Part of a small language model's weights: 2 heads of 128.
MLP neurons of a small language model. Each row is named by its layer, matrix (up: input weights) and neuron, and shows model dimensions 48-143. Each number is 500 + 25 x the weight over its row's rms, rounded and kept within 0 to 999. Numbers have three digits each.
After each neuron's rows, "fires on" lists the tokens most often at its 100 highest values on Wikipedia text that the model never trained on. A number after a token or word is its count.

L5.up1017:517510471525492516511530499506477545532450458493500533466525500513474484527504455520504503539473504467488494474497525459507510454520439541536521486530475516524502488477496535484505544474519505567457500500473508469526498517464563533484484552547491497488470501502525510479526504485507475492
fires on: "\n" 37, "- " 19, "/ " 10, "\n\n" 9, "#" 7

L5.up280:511498534537500512500494474490504477527465505503454516539517497459504430501474504491497485569534461456527550539486531520510505473543492499542485540486439488507467518491519502504451521523468541499498465512519499532537478514459479484494514512508512492526500467483536486489509538507502481523
fires on: "dr" 35, "rig" 30, "res" 19, "po" 8, "Col" 5

L9.up392:504543527519552517455503529488507508529510521465502499531468491497538540513524505479514506496493450508472501460476502489467534500514480496551522534557487464459487502507511534485481517514481497480532490502581505497494515489516526513507514492530508513480501451493493496491548475472507478469
fires on: "and " 42, "is " 15, "or " 7, "s " 7, "es " 6

L5.up600:481494459501547498506472515513496503461502441492535482510551494554497493492514502498531455490499493506450538478557530488457510479510477478518456482530542524537475464474495500497524528512502528503456533492529519462457495455459489540488503505485490517442531532429465476486475485469455478485
fires on: "c" 63, "amp" 30, "inc" 4

L5.up290:565482468513521473495486538485488530483526467498521502521486469532497474482483495507508492538533511523509491491499493489528472503499491470458523543483517503507482500458504506551516477489520481499518526511506485460495509524519481505488486520494503470505476519509513494482547448544461533458
fires on: "il" 83, "For" 15

L9.up301:526507504518514498498499535484521530480524500470471467512509497548527499494527464476477485497477503494469517558494489463475550519535533505499481549530509517508501513513501514501547543433518499481498511535521525482551516511512484486471511466519499529488496465482444487509489484504461523485
fires on: ", " 23, "ing " 18, "as " 17, "and " 10, "to " 6, ": " 5

L6.up792:517522513521492497560491549536518484484477492457490477508516454474489462476473525464490536505486528460521512486512461458503482473535522477494473492486488501482518542502511520543473522482509495517533509498534538469479498500529480502509506467501485512513509514524472449507553502480529500514
fires on: "\n" 100

L9.up661:458540487516534525484521495470470494544501474476498481468493534461504516448518486490518490506527524491471502485480501499529566556538475545510510509528509493491469517503530542509477514496484491517494539518533533452531520474486515508509451475515519456509495537484465507496497489487503494500
fires on: "of " 19, "ly " 18, "most " 10, "er " 10, "ther " 9, "or " 8

L5.up671:531530506503511443514512470505504510542461458494524503490506500485510464499525507478515488472509558471469484491507503477488503497506532519477540514498486499469560497490481505522471531490479515484483518513508507433530489471463516452517530498497500508545471475503510506495503485496490523514
fires on: "ever" 39, "ther" 27, "ong" 12, "other " 5, "ong " 4

L4.up391:484463545529508473528463492477447473498543524458523533512493490461460489478514487483486509459505454482522524500520516504517490512524487471571524478504502517502459546525451466508521536481487513496515555522468513544504522550508450515510534547495509506527505484510492473535490521483507540537
fires on: "ick" 23, "ath" 20, "==" 12, "|---|---|---|---" 11, "14" 8

L4.up288:465516489535453499519459499442487483502509491509511498506489497521544507493462484492516536554473470521479490465498476504478525491511481492494519476503509535471530521517502475467506482463435524517517516511517508549502493511488484514520510528455491556510481472482534503534498448513517458533
fires on: "ot" 38, "elec" 27, "se" 20, "Se" 9

L6.up342:476508507527482529493483479470514538492546490486486548470517465508483429506564486511507517505493476468462470515502484484493477475484520506471492501463496505524491519469521528508460493538487497493462489493498498448493497507508469470480504509481514502497537513444501439514465506510510523462
fires on: "Mar" 30, "om" 22, "ar" 12, "er" 9, "15" 8, "mar" 6

L10.up35:480489483496522504479481511455494463493536456486501489492517495515487530527527547512533489449510451487514524496522498496524524475510490433513499512497532469494489510546501424482519492502486474503501537484473505509517493497496501511500524508509484496476531480502462498529504459521482534498
fires on: "e" 16, "us" 13, "it" 12, "ic" 11, "t" 9, "ine" 6

L10.up86:525496533497529501489544568486520515519481532440515489491442510518515491518496480461475487504488513503438505486471478479438531485493464490515484496490489473482518507521469541480534493486552495492490491502527506478507473518490469490495513519541482468502497482560510508522510461506507513471
fires on: "s " 23, "of " 21, ": " 15, "for " 13, "in " 5, "and " 5

L5.up413:496542498527515465532512548508506486469506486480450492504496504483510516508494465479486507480476542497504477504495566521464519465443499502523524521507518498489555545505498502465547513507469525524509486513526492542525509484498500492508474511556483470493491511522484525498514486465499491486
fires on: "m " 20, "/ " 19, "j" 11, "ad " 11, "et " 9, "age " 6

L4.up911:488550498545526499525509545538493486453535445504545552498490526510509473484482522497492478475527478479476484478509520514467488461525518437446463523494501523538511507499520460488505497523473472506518530479503536479497515475510501461529524540498458469441470495487518472461471452484481457481
fires on: "c" 59, "v" 30, "inc" 4, "Car" 4

L4.up987:520515468500421551492491494511504537521602479484508513520483519491483500512487516525485507498538463496470518510477503472487470465531487477518523498481531515510504463498514486527508473468491509531538506485530490538505484510483478490451535587505528500469511522465498516517463529485499490553
fires on: "oun" 35, "Coun" 28, "coun" 15, "stric" 12, "Par" 9

L9.up145:513491503475522479526517522472434451470501443482497494540460472557482458484483520517489495497504525502520458519497473434520530514536483500481521494501529536517521467488510482503450482503483491492528541523512472498488520509488497517515508564520509506480530496500510470457534481509526489448
fires on: "il" 44, "al" 8, "Ger" 8, "pl" 7, "ess" 6

L3.up962:519485480528478521447520490495524475513525463479505494490526474465522510536490448563478511488478497528497474480499490481528493485516501532509505516503512504547543500474510463536483499511499504501481489501528498541456495499518520546472505493482472494532479480507488486500490529520514513532
fires on: "He " 47, "his " 24, "he " 15, "W " 8, "— " 5

L11.up961:485521453520502497518493528460487508487500501527522486496495520497506445521471474526460475511463495501453516449477487519424529501510479506470514452487525487491482455497487476460499520512502545559485547508503517501488494463468484517511501490538511539526497488482583487503465483510524509495
fires on: "c" 22, "Se" 15, "ot" 13, "an" 8, "Can" 6, "s" 5

L5.up66:541482483529496468521508494474469490488458464482520477467544453491524521480538459456490499492497542469507537499505498513486487476482520481503544513563466510478543554455473510514533570507467468518480476497474512512504524486505499516498510535499517450499498514525476513464517494507471487526
fires on: "/ " 30, "m " 8, "s" 7, "y " 4, "ical " 4

L13.up82:487447446488486485488451486468509479523472530468449473478483494486507507481534498491460512490487499546465521510526555516489505499498456470490526544452521501436503512492508511523543506497521514488479541507489479496513482519465528478521487526510497537508528494527494472526493498521510462509
fires on: "am" 22, "S" 9, "an " 9, "ree " 7, "ad" 6, "e " 6

L3.up294:511502481511516508497467483464489463483537472492466538540522537502489519534509466498531517466517492532505558494503545488492510485517471515527523521484479535496475504494481484462476505533484481487482493515496484510504478476501483496505461523487509465520508540485485481493530503512508498514
fires on: "b" 38, "ab" 18, "G" 10, "Y" 9, "ib" 7, ", " 4

L6.up1011:488507533502541534491490499481466508480537530501539495485494485510536497560488486481512522483487453461507506494525457469509546534526490540468503475498476523461523494539559479485551492503459498490503524505542502470518453517472476482530527517526520469467499490485509517524507480474500516485
fires on: "ous" 18, "ost " 12, "T" 8, ") " 8, " " 7

L11.up869:513480501529470502494483489531469505469491481444448501511502502511504521510520498448514522479500548515513486515456484504521491468486498519467542505483536479480490472483458468465499508499487536505462449505523557492494502449513490499445515495468517534443554547486510486515510457477479506519
fires on: "rec" 52, "ec" 31, "ang" 5, "in" 4, "ing" 4

L5.up490:542486475523473537505522537486502520509530511505466525493482497515477531496537441526545524496486492475463477480493505479494531449510437495492546535490523501499530495534444528501471495486469478498471530481482518475538527513502521545497505520462465520483485518447501513517498464507474452509
fires on: "- " 82, "/ " 9, "18" 9

L6.up419:520472517522489529483466495505467473502529504520494500488497465493526550538482495530469499495517515540493495488481544509539496532512525521478461523491517471529463421484477531526460496472505502465515471523471474481485526499520505460540462524514505528470495468504534486465489483496548517515
fires on: "m" 34, "." 18, "ep" 17, "M" 16, "ro" 9

L5.up19:526494513494460487482512532484524453476481496500512507513532520537554503503489479452467476506474516494521489500546504491497516548508482522552478460493490521471486526461479488500518514583474456495511505528499503536541533499544474468516513511474515494508517464545526531490486505485509512495
fires on: "=" 31, "\n\n" 22, "." 15, "\n" 12

L3.up15:544486489510466530527560508479497518544445520515476509520533516494532490467467479495482570483535465466507492512526511475498510539533464491490498517481490529497496511502506497503457495468498561495490481482516525516504491485491466496489474496524491525542482506482567486503455522510508497536
fires on: "m " 48, "ol" 20, "rig" 12, "Par" 11, "dr" 6

L3.up391:480493470511474467520519495485528500485532516544482542477500508422555479505530542501518523513544530518457540505522494440519520482500555503526498491481560460497509481495505486523525503461485485448514487501518501485477490529496496542513505479481505429489493457507521528503505502541505531477
fires on: "ud" 41, "ef" 15, "oy" 14, "oun" 13, "ati" 5, "ew" 4

L10.up501:474505556532487514466507491472529494519509469494509496507499509487502535529515516504477525525524456496517526486473477505526547503496474493493485506539467509488493518464482485496547449474484471524510488499496513491526476510474515520497554510496505480469558528490470493508507490537484528530
fires on: "it" 17, "es " 15, "s " 7, "n" 7, "ic" 5

L9.up724:539525498488523506469521538514486443520540471519459432501497484552507505536476518472500496535473527489475521510507488490484521482488547486485494516518490497475501494515479453511529529501540520479468470489528467482479519503504554479476486497485512516469494517493494450511461444467493525450
fires on: "le" 24, "and " 15, "ad" 7, "is " 6, "s" 6, "ing " 5

L3.up946:494489497497501508498505507467465505490454527498530506443479501501536466487457479463502502515563567525479494482497517494532464563471495513520478490516476533505475494536479489481510516496514510509554478464482512544520532460493442467486466532511475538500484462497481497469497499487513507526
fires on: "." 37, "\n\n" 15, "str" 10, "==" 5

L13.up46:506474496513480472467472516491552499462501484471470514519524513499540507466499486464452488476497513530507486577534533460524451513467498495489496557534497486461505499492495489500528512506490492484492520469481499477510467487499535546525484502500486501486500545508507521519495471492465470476
fires on: "et" 15, "an " 10, "le" 9, "-" 9, "–" 7, "e " 7

L13.up622:520510498496529494516487473477482541496517510489492476450538467526502482527488489460518483556492507503544517506522509498502501519456534485491532557472453503482530530513519499534508501527465468494441497511539442540458463489525490506480513522488513496500511481526520528527517481513516487490
fires on: "A" 57, "2" 21, "d" 13

L3.up637:492456464503525448489484526492481506463530523490512500477509505487561485479508509480514534461506490512485512508525509511517476484564517476478512498517533530505509457538493490481502486461503493503486491475527564482468504509501496519512453476487459497437488484453495482477478479474450489486
fires on: "c" 68, "inc" 17, "opul" 8

L13.up151:490486476510507513506493511491474510502533488485464486522539518481429468464488435461472493531498519483538500503506495519492484502514501529490510488465494532501503559498498483515472514473493499539476465455542477521452514454476512515492523537517481523494485497515563508540490533524538481531
fires on: "d" 32, "F" 10, "A" 6, "n" 5, "L" 5, "th" 4

L3.up719:507518501527498495495517500507507497504483468497543518469479493495494521510469479494522510473527487509512529447511560434500491495545520529505502506528497466518513517440492493458497518413502527500515542481486506454513491506494512516473518554495462465533499500477508452491499525490522478528
fires on: "\n\n" 48, ". " 28, "\n" 20, "sp" 4

L9.up67:564525532491488563468522480485516559521472522513512474449478510498518513551505492479466468461489522488446508504520494488482543529491537515545481487533480527491496541487492520526545498525492509497486507506500484498517493496530493503488583501481501483507517479514523501496495530488491553505
fires on: "and " 26, "\n" 15, ": " 8, "\n\n" 8, "ri" 7, "us" 6

L3.up818:482513513504531555489522550513468474442464510462522452491523536500515499456479509476539493486513521474511542499562502452450495500539533482505500473527499524483486521438504512502522510479468456487483494504510515508448542508509531565483478511492514510511512498520494480461525521526538518562
fires on: "\n" 41, "Pr" 14, "National " 10, "=" 7, "pr" 7, "an " 4

L6.up77:508483503484475503549530477440491528457500476497455497518535533505516536522553475498540490501473533520493497518494535487463525507495482517483546507472475482476495508485517475481506555492538512498481513483496509482462469483521557511473487506509475438508498523470500537496545491491472509459
fires on: "b" 41, "ib" 16, "fin" 9, "br" 9, "row" 6

L6.up347:474499494520528497497485528439518472525464473476567506526533458529539520505495508504510481485575541503548481518475502524548500512507502499476430510470493495530439458515484525508519521514504512478517489441481503490491476484497487525521496506476496496454517463496515494455521476493484504544
fires on: "." 67, "sp" 22, "Sp" 7

L3.up384:521545531505488493455506485513493468511539486473495481495527502484510487495522505480503563518518463478486509502468497450513523461522538511451466503475542516538489520447472531459467489506490559507480491479521473505479478461487484472500502505488467531518519510455507467494481478528505526478
fires on: "m" 31, "mar" 30, "M" 26, "Mar" 13

L4.up481:546481501516518477496537533486483547505480476529492534448477481475479464499513436482499548484467489510495508479479517486481517423532486503512550497494483521486498522476514535474454539484519451509529531490512505462535526452499505482471484546484555478475504501521510463505537474491486504525
fires on: "==" 71, "- " 20, "\n\n" 7

L9.up968:517510481540532491459536460539494492503478464512520522449510515454474480479474507470508477491495517500497486523519501506530567525484510526462534497537517459469483492522538564508461562496521482528468507525527542489512475517435514477488460461507496486548491459496480474519516509473502510503
fires on: "\n" 19, "ese " 10, "ly " 8, "of " 7, "other " 6, "ong " 6

L5.up888:529505503496503446463501500506551483483508463476535521541554549478530527493517508533534452492529517531514523463502523488504473514510542504503478495490532500517465471423489521528524518470550482478503506491486511491487532536486475512506495489463522488467489493474496513496508465470480442502
fires on: "United " 50, "Sp" 17, "World " 14, "publ" 7, "sp" 5, "mus" 5